python train.py --n_layer=10 --d_model=256 --n_head=4 --n_kv_head=1 --head_dim=64 --d_mlp=1024 --vocab_size=2048 --activation="squared_relu" --norm="rmsnorm" --norm_place="pre" --norm_eps=1e-06 --positions="learned" --qk_norm=true --attn_scale=0.182 --bias="none" --tie_embeddings=false --parallel_block=false --extras=["capped logits"] --init="uniform" --init_std_qkv=0.0501 --init_std_o=0.0 --init_std_up=0.0501 --init_std_down=0.0 --optimizer="muon_variant" --lr=0.0115 --beta1=0.95 --weight_decay=0.024 --lr_head=0.00426 --warmup_steps=0 --schedule="wsd" --decay_fraction=1.0 --decay_shape="linear" --final_lr_fraction=0.0 --batch_tokens=32768 --seq_len=1024 --doc_mask=true --train_tokens=411000000 --steps=12543 --dataset="wikipedia_en"
MLP neurons of a small language model. Each row is named by its layer, matrix (up: input weights) and neuron, and shows model dimensions 16-79. Each number is 50 + 12 x the weight over its row's rms, rounded and kept within 0 to 99.
Before each neuron's rows, "fires on" lists the tokens most often at its 100 highest values on Wikipedia text that the model never trained on. A number after a token or word is its count.

fires on: " |" 42, " med" 11, " Time" 4, "\n" 4
L4.up1001:58 52 45 46 48 49 52 42 40 20 38 48 51 37 52 19 69 44 47 61 55 39 59 58 50 53 55 49 55 51 56 52 54 38 71 43 28 67 45 59 64 49 50 56 43 41 52 55 55 46 51 53 41 43 45 44 61 40 46 51 31 37 66 56

fires on: "ic" 21, "ary" 18, "ific" 13, " South" 6, "ican" 6, " States" 4
L4.up965:48 54 66 69 67 67 41 76 55 60 56 57 64 53 42 56 69 54 46 31 53 45 46 58 54 48 50 51 59 32 38 32 29 42 30 62 70 25 45 28 53 38 70 31 46 37 61 58 41 52 44 60 57 58 53 58 38 45 50 74 30 76 47 27

fires on: " Ch" 66, "unn" 16, " ch" 12
L2.up155:55 36 42 52 62 49 50 55 72 38 53 52 62 42 51 50 53 39 35 34 50 76 68 31 56 50 51 58 42 64 37 37 50 34 41 55 73 62 72 68 61 40 36 56 30 48 44 50 54 57 39 47 34 70 33 54 51 49 57 56 57 43 61 70

fires on: " about" 40, " around" 12, " located" 8, " ft" 7, " est" 7
L2.up884:57 34 51 63 48 34 39 54 61 35 30 49 35 11 28 62 42 52 46 54 56 53 41 28 56 78 59 67 42 50 39 39 57 55 48 39 81 34 41 40 63 46 18 53 46 57 53 43 41 41 71 38 43 67 67 27 60 64 31 57 40 50 54 57

fires on: "ass" 64, " pass" 27, "ame" 5
L3.up475:66 58 54 47 42 44 53 45 61 43 57 47 37 37 37 53 54 47 61 37 31 48 40 44 60 57 73 61 34 68 32 19 40 45 47 59 46 81 51 41 51 48 51 56 36 59 69 56 60 62 56 68 68 73 52 60 38 54 43 55 27 51 62 48

fires on: "ge" 40, "ome" 11, "ten" 6, "ame" 6, "ode" 5
L2.up158:53 46 55 39 55 32 53 31 52 39 51 58 27 49 27 46 46 52 56 34 42 59 60 49 59 63 47 52 41 69 26 59 34 57 26 41 57 63 63 34 49 49 24 43 39 56 56 64 64 62 36 61 54 46 41 18 46 40 43 75 50 47 52 33

fires on: " |" 33, ":" 15, " " 12, "\n" 4, "-" 4
L4.up424:42 46 52 58 31 52 48 51 55 44 73 46 55 38 38 62 58 45 35 77 63 52 62 39 38 54 76 36 61 46 56 40 41 53 50 59 55 71 48 31 26 59 56 50 71 37 55 61 43 44 63 51 61 37 39 38 21 37 57 52 49 49 44 54

fires on: " m" 19, "′" 12, ")" 11, "q" 9, " s" 8, " mi" 8
L3.up940:46 57 57 39 33 45 55 52 65 26 49 58 83 48 66 53 64 34 48 33 52 26 36 46 52 26 41 54 33 53 43 62 38 61 54 31 55 61 53 34 36 51 35 81 59 63 44 58 53 57 68 34 65 57 33 47 45 37 50 35 42 36 70 72

fires on: " be" 43, " States" 17, " as" 8, " was" 5
L4.up852:54 50 70 79 54 50 65 58 56 61 36 43 64 59 39 45 47 65 66 64 65 48 30 55 43 67 44 57 53 64 55 74 33 60 49 55 56 53 32 47 67 74 37 60 41 46 70 62 32 57 50 46 30 70 49 38 44 54 74 51 59 41 33 70

fires on: " place" 20, " by" 18, " by:" 13, " team" 10, "her" 7
L3.up835:40 55 49 63 39 57 59 63 42 75 52 64 46 58 67 41 68 33 27 67 73 38 43 44 69 36 52 63 56 40 47 68 56 67 38 48 48 43 50 52 43 56 60 35 69 48 56 51 53 55 55 51 39 43 59 54 46 38 62 46 43 83 39 66

fires on: " that" 89, " said" 5
L3.up451:50 28 63 41 60 60 57 23 43 61 49 48 24 69 63 51 46 43 59 52 56 19 41 62 53 64 60 52 71 38 21 62 47 53 35 71 48 35 57 50 18 52 61 54 33 58 38 23 35 36 55 38 40 40 52 39 64 46 40 41 46 47 41 28

fires on: "other" 17, "\"" 14, "ersonal" 9, " old" 9, " new" 7, "]" 7
L3.up350:58 38 48 48 38 45 53 64 37 70 42 41 70 36 38 34 48 60 36 30 35 38 49 61 73 47 63 64 60 50 41 19 36 77 60 35 49 39 44 44 53 31 35 32 50 53 64 50 61 63 82 64 72 51 57 48 62 35 47 36 28 54 44 42

fires on: "\n" 39, "|" 13, " P" 9, "I" 6, " |" 6
L3.up821:43 54 23 48 34 49 48 49 54 44 45 27 56 22 73 50 52 63 29 57 43 41 52 56 66 53 55 55 53 51 44 54 56 72 80 45 50 70 57 39 63 54 45 71 75 56 29 68 55 45 61 53 44 48 64 42 43 58 57 51 60 45 43 43

fires on: " sub" 30, " t" 13, " reg" 10, " co" 7, " r" 7, " count" 4
L2.up146:43 51 51 41 60 46 61 70 45 63 62 40 59 57 63 35 33 65 69 39 32 48 43 67 42 44 47 38 61 17 48 68 52 67 33 51 43 51 48 54 47 52 77 33 50 66 73 56 53 51 48 53 43 59 49 55 55 53 49 32 58 46 34 30

fires on: " found" 18, " open" 17, "St" 14, "pen" 13, " st" 11, " St" 6
L2.up590:36 48 55 66 66 63 41 37 56 24 39 53 60 47 31 53 63 62 40 59 45 53 50 47 54 60 48 45 38 41 46 47 85 47 55 58 35 53 53 46 56 58 63 54 50 53 52 45 42 14 58 43 70 48 60 47 41 52 42 59 55 51 52 45

fires on: " be" 24, " se" 12, " 2019" 7, " 2023" 6, " 2024" 5, " def" 5
L2.up308:28 65 42 49 49 42 63 67 68 44 54 49 57 40 34 36 54 45 45 67 69 41 36 39 58 38 50 61 54 60 42 57 58 50 39 58 53 61 77 49 40 66 34 52 38 54 38 48 58 70 59 32 35 41 42 45 43 54 49 53 39 31 46 52

fires on: ":" 29, "\\" 14, " P" 10, " Team" 9, ";" 8, " " 8
L3.up74:61 46 61 64 55 56 55 44 40 64 74 37 61 53 51 70 55 44 48 40 43 65 38 49 59 74 82 49 57 49 67 44 70 42 51 57 44 52 48 41 34 55 51 40 63 63 46 57 42 45 60 52 50 42 53 31 29 56 51 31 29 38 40 67

fires on: "\n" 17, "urg" 12, " And" 6, " Al" 5, "ern" 5, " J" 5
L3.up99:48 65 72 49 53 56 61 56 53 58 49 49 53 44 51 50 45 31 61 43 47 38 46 42 53 61 42 41 36 50 62 48 25 44 41 52 34 63 47 52 68 64 35 48 51 55 45 48 49 46 55 65 54 63 62 47 47 53 59 35 44 71 51 47

fires on: " dire" 24, " gu" 21, " produc" 11, " J" 11, " feat" 7, " vis" 7
L2.up112:42 49 58 46 41 51 43 69 60 51 45 46 42 42 44 32 47 45 63 31 39 31 53 34 59 40 31 37 52 37 50 56 57 64 57 59 37 55 29 44 75 69 44 44 53 56 63 45 37 38 61 41 39 52 68 33 52 42 54 44 45 58 45 54

fires on: " as" 47, " with" 25, " it" 6, " for" 4, " \"" 4, "ered" 4
L4.up320:75 37 75 51 40 55 49 37 44 71 48 46 47 47 69 47 57 56 73 47 54 55 67 65 42 57 53 30 45 43 36 87 35 60 74 67 40 36 36 61 65 66 67 51 43 34 32 64 45 45 50 47 48 62 41 47 24 51 23 41 47 60 59 51

fires on: "," 26, "\n" 26, "ed," 15, ";" 6, ":" 5
L4.up744:62 45 61 28 51 34 40 51 48 42 54 44 47 54 50 49 48 40 35 39 23 44 40 57 46 75 56 57 59 37 49 25 53 39 54 48 56 55 61 61 42 64 65 55 66 62 36 44 66 40 39 58 56 33 32 48 46 46 58 63 31 28 67 44

fires on: "tal" 16, " Total" 13, " med" 12, " number" 10, " Ital" 9, " est" 9
L2.up816:42 61 68 50 67 70 54 39 46 57 51 56 45 52 51 68 62 41 74 52 45 70 64 60 70 63 47 46 39 59 39 49 57 55 39 45 57 54 36 58 58 34 34 49 59 51 71 40 35 25 71 47 39 63 44 53 57 51 65 46 38 61 41 53

fires on: "\n" 16, " (" 13, " (born" 8, "-" 7, "3." 7
L3.up448:59 35 52 55 57 54 56 34 52 35 59 39 39 45 41 42 52 41 71 40 35 38 49 65 59 39 66 35 44 44 34 36 40 58 38 42 35 33 43 59 76 66 73 38 60 65 47 47 40 42 62 65 32 38 46 41 39 77 42 52 53 56 48 46

fires on: "i," 38, "," 17, "a," 11, "es," 10, "ia," 5, "s," 4
L2.up952:50 55 35 56 61 62 62 68 61 46 50 74 63 52 47 71 64 54 27 53 60 65 36 50 69 28 53 31 49 38 40 54 54 59 44 65 38 40 44 52 56 52 49 49 63 20 48 51 36 60 34 30 45 52 61 66 61 44 25 41 50 64 55 60

fires on: " writ" 14, " film" 12, "q" 10, " s" 7, " g" 7, " ph" 5
L3.up157:39 46 54 32 49 50 50 63 48 36 62 58 62 42 67 40 63 51 56 46 56 32 63 48 62 35 17 41 60 56 65 52 61 63 48 43 23 46 51 57 51 58 54 62 42 48 31 59 58 69 63 42 23 47 23 36 54 32 55 32 55 57 60 75

fires on: " sign" 12, " att" 11, " appro" 10, " l" 9, " pass" 8, " ret" 7
L2.up360:48 44 18 31 65 64 44 37 81 48 54 70 41 44 40 43 42 48 56 51 50 51 58 44 55 63 67 54 50 56 31 21 63 39 36 35 83 74 53 40 60 37 42 63 50 56 60 45 51 53 51 43 44 51 49 34 48 63 44 64 29 64 44 63

fires on: " was" 52, " is" 43
L2.up983:48 42 83 61 69 58 44 47 67 46 41 51 40 62 50 62 51 37 48 63 58 52 59 29 69 39 73 51 49 55 48 25 58 64 51 55 52 54 38 33 64 68 38 49 24 57 63 44 53 35 55 42 68 56 38 45 48 42 26 85 72 44 35 35

fires on: " that" 89, "\n" 8
L3.up317:29 70 56 64 66 50 62 46 60 70 48 39 55 29 39 62 64 58 58 36 53 43 37 61 41 89 57 56 60 66 66 43 43 58 46 51 65 61 44 39 63 78 49 61 35 35 42 57 36 50 62 47 39 29 50 24 36 60 52 45 67 44 52 40

fires on: " present" 21, " found" 11, " said" 10, " known" 9, "resent" 8
L4.up144:39 67 77 49 52 53 57 34 68 44 11 66 51 53 43 52 60 54 42 37 35 50 61 53 60 43 38 61 37 27 57 37 38 56 52 44 43 40 56 44 74 64 48 67 49 59 19 31 36 54 45 50 41 41 47 46 44 26 55 64 48 56 59 46

fires on: "ra" 58, "'s" 11, "ia" 8
L4.up812:45 47 63 54 32 53 49 67 50 38 47 60 46 47 37 73 63 53 61 35 49 38 46 63 42 79 23 43 48 67 45 48 21 65 44 64 59 74 30 56 73 51 49 69 52 55 47 68 50 51 60 60 38 31 49 38 63 70 66 35 53 60 60 43

fires on: " Total" 18, ":" 18, " record" 7, "tal" 5, "s:" 5
L3.up574:43 39 55 46 55 72 51 45 38 54 48 29 52 52 39 54 69 51 58 62 48 61 54 60 66 64 43 50 59 52 31 22 48 47 42 54 60 59 45 51 40 59 31 67 36 87 47 51 32 54 56 28 54 74 38 46 43 62 70 48 48 59 40 54

fires on: "\n" 40, " Fl" 11, "O" 9, " im" 8, " I" 4
L4.up548:64 47 66 26 66 46 64 61 52 62 51 65 64 67 48 62 53 60 59 59 45 45 60 67 53 67 53 55 48 59 52 52 46 46 43 58 55 54 38 44 59 75 59 59 58 46 53 52 35 68 62 34 57 47 49 16 40 41 59 34 50 44 69 53

fires on: " in" 28, " Ch" 20, "," 15, "\n" 11, "a," 6, "ab" 5
L4.up517:69 50 51 56 84 59 48 47 61 44 47 31 56 37 68 73 43 57 41 70 39 26 43 49 44 47 50 29 40 71 52 47 58 48 33 59 63 39 63 47 43 47 35 59 50 72 45 47 55 58 41 50 73 54 60 45 70 53 54 45 40 56 62 67

fires on: " us" 25, " tra" 11, " through" 9, " profess" 7, " under" 6, " pass" 4
L2.up8:54 55 43 45 46 75 52 63 50 60 29 34 67 34 56 61 72 42 52 42 28 54 36 49 38 62 74 49 50 57 47 35 69 37 63 53 38 69 54 56 53 52 45 73 30 46 69 70 38 63 39 67 46 35 59 46 40 51 34 80 46 54 56 54

fires on: "," 46, "s," 13, "e," 6, "ing," 4
L4.up143:42 43 63 52 52 58 58 58 48 53 54 67 51 65 65 50 53 34 63 50 41 64 47 39 61 66 62 63 46 54 48 20 55 73 65 36 43 56 48 37 38 61 45 17 65 73 30 51 64 53 41 56 67 42 38 51 50 46 65 46 58 51 78 42

fires on: "\n" 56, "ft" 9, " right" 8, " suc" 7, " left" 5, " at" 4
L3.up697:35 44 44 54 60 62 62 46 55 29 48 53 34 49 42 86 68 55 47 64 53 10 36 60 49 48 45 35 48 43 32 40 42 29 50 39 42 37 71 51 71 53 42 50 65 39 34 44 30 46 47 74 55 39 52 66 41 63 52 59 55 34 55 71

fires on: " with" 48, "," 12, " and" 7, " or" 4
L3.up1005:63 51 62 58 52 46 80 22 81 51 59 43 43 39 33 46 38 59 48 56 49 27 57 33 49 59 53 45 51 47 40 46 43 58 55 61 48 71 50 41 66 74 50 63 51 59 55 68 41 61 54 42 22 55 48 44 41 34 64 61 35 50 57 46

fires on: "\n" 39, "-" 31, "H" 10, "is" 8, "|" 5, "The" 4
L4.up364:61 27 62 43 60 45 62 46 40 56 51 46 55 42 47 30 52 43 54 33 47 16 70 57 52 40 43 40 44 33 50 57 50 36 34 61 33 54 26 51 53 47 58 57 62 60 56 56 34 38 48 45 49 57 48 57 55 66 52 50 54 59 61 50

fires on: "." 47, ":" 9, " |" 5, " District" 4
L4.up654:61 47 69 55 54 67 36 38 43 45 31 46 39 57 47 34 56 67 47 46 32 74 53 55 30 48 53 56 72 27 52 46 46 58 53 57 25 59 41 41 56 47 31 71 45 55 54 48 61 61 46 38 32 61 57 63 68 44 45 67 40 38 69 69

fires on: " from" 35, "rit" 26, " with" 17, " it" 8
L3.up534:62 42 51 55 33 60 63 49 43 74 35 69 41 33 59 76 76 39 40 28 51 44 42 57 50 52 62 49 40 65 30 62 61 37 62 51 25 35 48 73 74 47 64 43 34 56 48 40 44 41 43 42 54 59 60 54 50 52 41 49 58 74 48 66

fires on: " j" 57, " J" 39, "J" 4
L3.up775:58 30 58 59 46 83 72 61 59 51 38 36 47 44 40 47 60 29 42 32 46 20 58 32 35 51 47 31 53 54 57 39 50 53 41 56 41 42 33 49 60 68 25 67 61 53 56 36 47 33 54 60 47 52 50 53 65 45 54 59 24 49 79 41

fires on: "\n" 99
L3.up271:18 66 53 53 58 43 36 60 69 69 82 49 50 47 93 48 55 45 23 52 54 32 46 52 56 49 41 46 56 56 25 52 53 64 55 57 52 43 48 24 44 69 50 71 50 50 38 32 52 33 53 55 68 37 46 45 61 51 56 46 69 59 49 31

fires on: " re" 78, " co" 19
L2.up762:56 58 45 49 63 56 69 55 65 55 37 35 52 57 69 26 47 64 61 43 37 19 48 85 40 40 62 64 81 55 66 40 45 59 41 52 45 42 25 62 39 49 52 48 54 71 45 37 56 53 51 69 45 44 41 57 46 49 36 44 58 66 57 41

fires on: " the" 30, " that" 10, " said" 8, "ated" 8, "ed" 7, "'s" 5
L4.up963:48 52 54 40 52 51 64 46 39 50 58 50 30 69 53 57 47 40 47 46 44 39 46 70 63 54 56 62 50 44 49 60 55 56 47 51 48 36 55 43 37 32 65 42 47 72 64 21 30 23 48 41 42 52 75 39 68 27 52 57 64 59 48 58

fires on: "," 48, "i," 15, "a," 12
L3.up421:62 56 50 77 51 55 44 56 57 65 39 51 55 45 56 65 59 55 61 64 38 62 40 46 61 59 42 26 47 20 33 49 60 53 46 52 31 23 39 52 64 48 59 38 53 67 55 38 37 28 51 49 31 40 50 47 59 56 63 50 47 61 52 61

fires on: " n" 82, " with" 14, " band" 4
L2.up297:56 10 48 58 59 39 62 17 74 33 53 53 41 34 29 53 57 46 26 34 49 50 58 30 41 51 53 47 54 65 43 39 48 67 63 50 34 47 40 51 58 54 42 72 59 70 49 60 52 61 52 26 48 41 51 59 39 44 37 72 46 31 46 61

fires on: " and" 73, "," 7, "US" 4
L3.up793:47 42 53 47 60 57 45 51 62 63 43 39 57 66 46 55 60 47 80 66 49 29 48 57 59 66 39 36 74 27 29 61 44 58 12 45 28 43 52 52 56 43 67 31 64 49 25 63 31 38 43 53 30 47 41 62 45 47 45 54 55 74 53 39

fires on: " 2025" 13, " 2023" 13, " 202" 12, " 2020" 9, " 2015" 8
L2.up281:46 50 49 52 42 57 26 63 54 45 55 68 38 38 52 61 46 19 48 38 53 33 39 34 78 52 66 58 46 41 37 43 30 66 55 40 35 51 57 16 47 59 35 51 39 70 43 53 56 40 51 76 63 27 26 72 39 52 48 83 47 34 62 62

fires on: ")" 20, " occ" 15, "," 13, " ph" 12, "a," 7, "′" 6
L2.up498:45 37 47 41 58 51 60 47 60 51 41 75 57 54 31 59 59 50 35 62 68 62 57 45 60 46 55 54 36 47 31 57 56 74 27 44 30 58 54 60 57 57 57 57 57 20 51 56 20 35 56 29 53 46 41 48 19 47 24 47 35 53 39 51

fires on: "-" 44, "===" 21, "|" 17, "\n" 7
L3.up186:55 57 65 62 54 64 37 27 52 44 57 46 62 55 45 53 44 46 50 26 47 25 49 67 53 49 63 45 39 59 47 34 52 42 53 78 56 60 35 79 55 56 65 33 67 60 36 26 57 39 63 65 61 27 63 57 40 53 47 62 51 45 53 47

fires on: "\n" 36, " |" 25, " in" 10
L3.up1017:56 60 44 54 47 55 27 37 52 35 35 43 51 51 55 50 57 44 50 62 51 40 67 63 49 34 52 46 43 48 45 45 56 56 70 58 54 65 37 36 84 42 52 39 56 23 38 58 35 55 80 42 42 53 64 27 60 48 57 54 36 33 58 43

fires on: ":" 34, "\"" 15, "s:" 8, "—" 7, ";" 7, ")" 6
L3.up786:64 56 59 54 68 54 24 43 51 54 23 52 49 56 47 54 41 42 56 47 36 82 57 53 60 36 64 61 58 55 29 47 34 50 39 63 42 46 70 61 61 54 41 36 38 46 72 45 47 59 45 59 59 35 57 53 34 61 42 54 51 39 69 40

fires on: " by" 25, " by:" 15, "ith" 10, ":" 8, "ced" 6, "ubl" 6
L2.up652:38 55 41 49 40 44 67 59 41 77 48 56 45 53 43 44 45 35 46 38 50 25 66 46 50 17 51 52 61 47 55 35 57 53 33 50 39 44 40 37 46 57 53 43 49 56 26 80 44 48 63 52 39 32 42 64 39 52 22 57 60 83 54 52

fires on: "\n" 100
L3.up814:35 58 56 51 54 39 28 58 53 52 49 65 38 59 71 45 54 54 37 77 56 63 69 51 62 55 62 67 48 34 49 52 65 71 64 61 79 48 44 35 43 56 56 78 26 23 49 45 42 45 72 49 69 58 47 56 70 35 42 54 70 40 53 32

fires on: ";" 68, ":" 11, " –" 10, " (" 5
L2.up527:64 58 66 51 69 89 35 50 51 30 32 49 44 53 47 54 39 49 67 35 41 75 43 44 46 49 68 50 48 46 49 40 54 41 56 50 58 17 52 44 53 37 48 39 47 48 46 38 59 48 27 56 55 31 66 67 27 44 38 62 37 51 63 34

fires on: " and" 26, "000" 21, " by" 12, "00" 9, "ly" 6, " with" 5
L4.up928:48 18 66 34 44 38 67 52 57 60 42 59 54 57 59 50 47 49 68 55 67 34 65 54 51 41 68 49 53 38 48 48 49 53 61 51 37 58 49 46 57 52 58 47 51 61 65 64 44 59 39 70 33 54 47 36 40 22 54 60 40 61 44 45

fires on: "\n" 19, " and" 13, " polit" 8, " in" 5, " a" 5
L3.up1014:41 64 60 70 59 72 68 29 54 29 57 55 34 37 40 49 56 51 45 54 53 31 30 59 50 54 59 34 46 53 73 37 53 62 59 43 53 43 41 44 71 52 44 61 59 18 38 46 70 43 66 51 37 38 50 44 37 65 52 44 44 57 64 56

fires on: "/" 34, " Cap" 18, " 0;" 10, " 2023" 7, " cap" 7, " 2020" 5
L3.up232:43 82 52 54 47 26 22 53 28 43 51 61 35 54 48 55 42 52 47 34 73 47 53 31 68 46 42 51 51 73 41 58 60 57 34 44 40 59 59 36 53 53 29 26 46 51 56 61 68 72 69 62 48 49 55 50 40 60 62 63 47 37 54 59

fires on: " |" 28, " /" 12, "," 10, "\n" 5
L4.up800:38 63 56 56 71 54 45 60 26 31 33 78 46 55 66 53 30 47 72 51 49 71 67 46 33 46 64 33 45 35 52 55 54 48 49 59 43 44 49 53 54 57 46 45 53 53 52 55 46 49 57 60 57 40 53 50 52 55 34 46 50 57 60 42

fires on: " leg" 21, " ne" 16, "leg" 15, " organ" 9, "uthor" 7
L3.up242:50 56 47 48 43 46 57 51 32 28 50 65 43 44 55 64 41 50 32 41 66 48 52 46 80 30 46 43 17 38 45 40 26 53 36 55 50 36 64 58 64 72 53 49 60 59 41 35 38 36 65 56 52 58 37 42 61 32 47 49 72 48 48 51

fires on: " comp" 45, " dep" 20, " stud" 11, " in" 9, " con" 7
L2.up653:38 58 39 58 35 62 58 58 73 48 58 59 51 27 46 67 65 50 39 51 52 35 55 54 31 45 67 42 64 52 46 36 65 68 53 65 56 49 50 60 67 50 46 83 55 56 65 50 43 51 53 62 45 43 52 59 44 72 39 72 50 67 62 36

fires on: "\n" 99
L2.up866:39 64 39 53 47 24 48 39 76 58 57 48 40 41 75 69 46 37 34 72 77 36 63 61 59 42 50 33 47 66 36 62 61 70 67 38 62 74 52 48 51 51 74 90 51 29 50 51 48 31 77 50 63 57 26 60 55 45 52 41 67 40 27 32

fires on: " comp" 44, " Comm" 21, " comm" 18
L2.up850:43 43 51 70 50 34 62 41 72 51 38 58 53 55 57 58 61 60 47 51 54 49 53 29 41 20 51 56 49 50 59 45 55 60 50 46 79 63 51 67 74 42 27 67 74 59 64 45 44 43 39 55 63 38 47 42 38 49 30 61 48 45 47 53

fires on: "s," 23, "," 17, " well" 9, " det" 5, "le," 4, "ers," 4
L3.up159:35 44 61 36 54 22 37 47 36 49 40 62 52 57 70 46 38 54 40 43 44 53 58 52 42 69 58 73 56 60 21 52 44 63 44 28 56 52 56 45 66 56 57 28 59 61 24 52 56 50 79 44 71 55 50 42 48 55 46 62 56 38 52 31

fires on: ";" 81, "\n" 6, " |" 4
L3.up476:47 71 58 58 59 57 31 68 32 40 25 59 60 58 64 52 38 29 57 30 37 52 50 59 38 37 55 45 30 37 67 43 67 54 41 52 48 48 57 42 57 48 33 37 27 57 62 48 39 35 49 33 55 38 73 58 62 29 53 60 55 61 72 42

fires on: "==C" 19, " (S" 19, "==S" 10, "==P" 8, " Time" 7
L2.up965:27 49 41 62 49 55 48 43 44 55 51 51 49 32 48 48 65 55 40 69 67 52 70 36 51 44 42 35 38 67 56 53 36 58 57 50 33 42 47 71 43 70 43 32 52 39 41 39 67 31 66 51 49 56 38 57 53 52 54 53 50 42 32 39

fires on: " their" 20, " at" 15, " sur" 10, " all" 9, " right" 6
L3.up941:63 46 28 32 45 41 45 51 64 23 55 50 25 49 48 74 38 59 51 50 45 42 36 71 37 57 58 42 31 42 36 59 23 36 57 61 62 55 64 43 46 61 52 45 30 58 43 43 48 40 42 75 76 32 53 38 62 56 59 38 46 29 51 35

fires on: " |" 82, ";" 18
L4.up956:55 53 48 26 66 51 35 58 38 38 23 68 32 48 54 58 39 38 46 22 55 78 52 32 54 25 55 36 26 42 63 42 52 56 51 76 56 51 36 52 61 42 37 38 42 51 56 49 48 35 62 64 56 53 75 61 53 51 20 68 54 49 53 52

fires on: " and" 79, ";" 10
L2.up519:63 63 56 37 59 56 47 45 45 28 37 57 51 53 39 44 57 56 60 42 24 73 60 45 36 54 71 44 60 31 37 49 46 46 40 60 61 40 72 58 48 62 36 41 61 33 43 42 66 25 36 42 47 42 35 60 46 53 38 72 57 32 54 38

fires on: "\n" 91, " |" 4
L2.up429:27 46 44 48 60 57 45 52 44 51 49 72 51 44 70 60 55 45 50 33 55 50 53 55 60 42 55 37 45 45 41 57 61 38 54 45 40 62 66 47 75 46 70 74 41 12 55 43 52 48 59 53 55 51 64 39 39 47 39 48 50 50 56 55

fires on: "\n" 47, " present" 20, " represent" 9, "resent" 9
L3.up502:62 44 57 43 55 62 63 40 43 56 26 51 73 74 61 52 52 59 29 55 26 40 70 56 58 51 44 74 43 43 56 52 44 63 46 17 47 32 50 35 74 47 58 51 39 40 52 49 32 51 55 43 48 65 46 46 39 52 77 57 47 51 55 44

fires on: " over" 38, " about" 23, " than" 15, " around" 10, " under" 5, " at" 5
L4.up694:68 56 61 38 55 32 44 49 60 61 52 47 45 51 44 82 27 42 49 49 42 38 44 37 40 74 56 57 60 45 26 28 62 51 45 53 44 55 55 33 79 53 43 54 51 57 69 54 37 60 66 52 35 69 48 38 57 58 44 62 46 25 70 36

fires on: " med" 22, "med" 19, " Med" 16, " under" 13, "ided" 7, "ilitary" 4
L2.up611:57 50 61 72 72 58 30 39 26 41 55 57 43 50 54 51 31 54 62 38 33 57 48 56 60 60 61 68 38 51 33 51 55 57 48 45 45 44 40 41 40 57 64 35 51 34 55 38 58 50 76 52 40 24 61 48 58 16 52 57 50 56 50 81

fires on: " " 36, " med" 16, " Med" 13, " profess" 9, "fess" 5, " 5" 4
L3.up170:72 48 60 51 73 61 65 43 31 51 39 50 29 51 59 54 46 53 37 37 54 54 43 42 49 84 32 72 68 37 39 33 52 60 50 37 58 62 45 33 34 50 68 33 58 59 57 59 64 45 71 65 53 50 54 38 57 45 73 35 38 53 73 71

fires on: " and" 48, "," 23, "inal" 9, " final" 4, "s," 4
L3.up879:47 43 38 19 35 53 45 63 59 46 48 65 56 51 51 54 58 56 43 33 43 59 64 18 50 43 49 69 50 38 39 49 35 57 48 55 68 32 57 43 30 44 59 56 33 52 43 39 65 32 34 52 37 56 54 67 55 61 42 56 49 51 56 59

fires on: "," 55, "a," 7, "e," 5, "i," 4, "3," 4
L3.up361:56 61 27 49 76 52 47 68 74 50 64 50 52 54 43 62 64 59 10 46 50 48 43 41 62 34 45 37 40 52 42 45 40 55 29 53 46 48 51 68 53 47 48 44 63 69 35 53 39 62 69 48 62 53 34 46 54 61 63 50 57 61 66 84

fires on: " |" 53, " 197" 4
L3.up337:28 56 47 45 56 48 37 61 32 23 28 51 63 50 47 42 62 25 62 23 68 35 43 40 42 54 62 24 64 40 59 43 47 41 52 53 42 34 46 57 69 29 43 59 37 44 49 51 46 51 41 72 52 58 62 47 44 47 37 57 33 40 60 57

fires on: " |" 59, " 0;" 32, " 0" 4
L3.up617:46 75 34 45 33 49 41 34 49 36 55 20 53 32 63 50 62 52 52 50 48 50 42 34 30 38 55 42 50 55 61 61 52 55 52 68 57 65 52 50 48 47 33 58 57 40 41 64 59 55 59 42 70 42 44 44 28 52 59 42 49 41 54 51

fires on: " w" 94, " open" 5
L4.up284:49 45 59 54 47 57 49 60 47 32 47 64 45 50 53 38 53 52 40 57 44 46 66 34 53 38 51 37 28 43 47 60 66 54 47 54 45 58 52 49 50 51 63 67 38 43 51 70 44 27 41 54 74 53 38 35 32 32 67 54 55 46 56 61

fires on: "\n" 44, " Year" 6, "ist" 5, " No." 4
L4.up551:52 49 37 34 36 36 39 51 63 53 68 39 50 15 60 55 50 57 45 50 69 45 47 36 31 66 43 44 64 40 16 59 71 83 63 56 54 51 51 32 41 38 65 48 47 52 56 27 34 52 65 60 48 41 38 60 50 39 51 58 47 35 81 35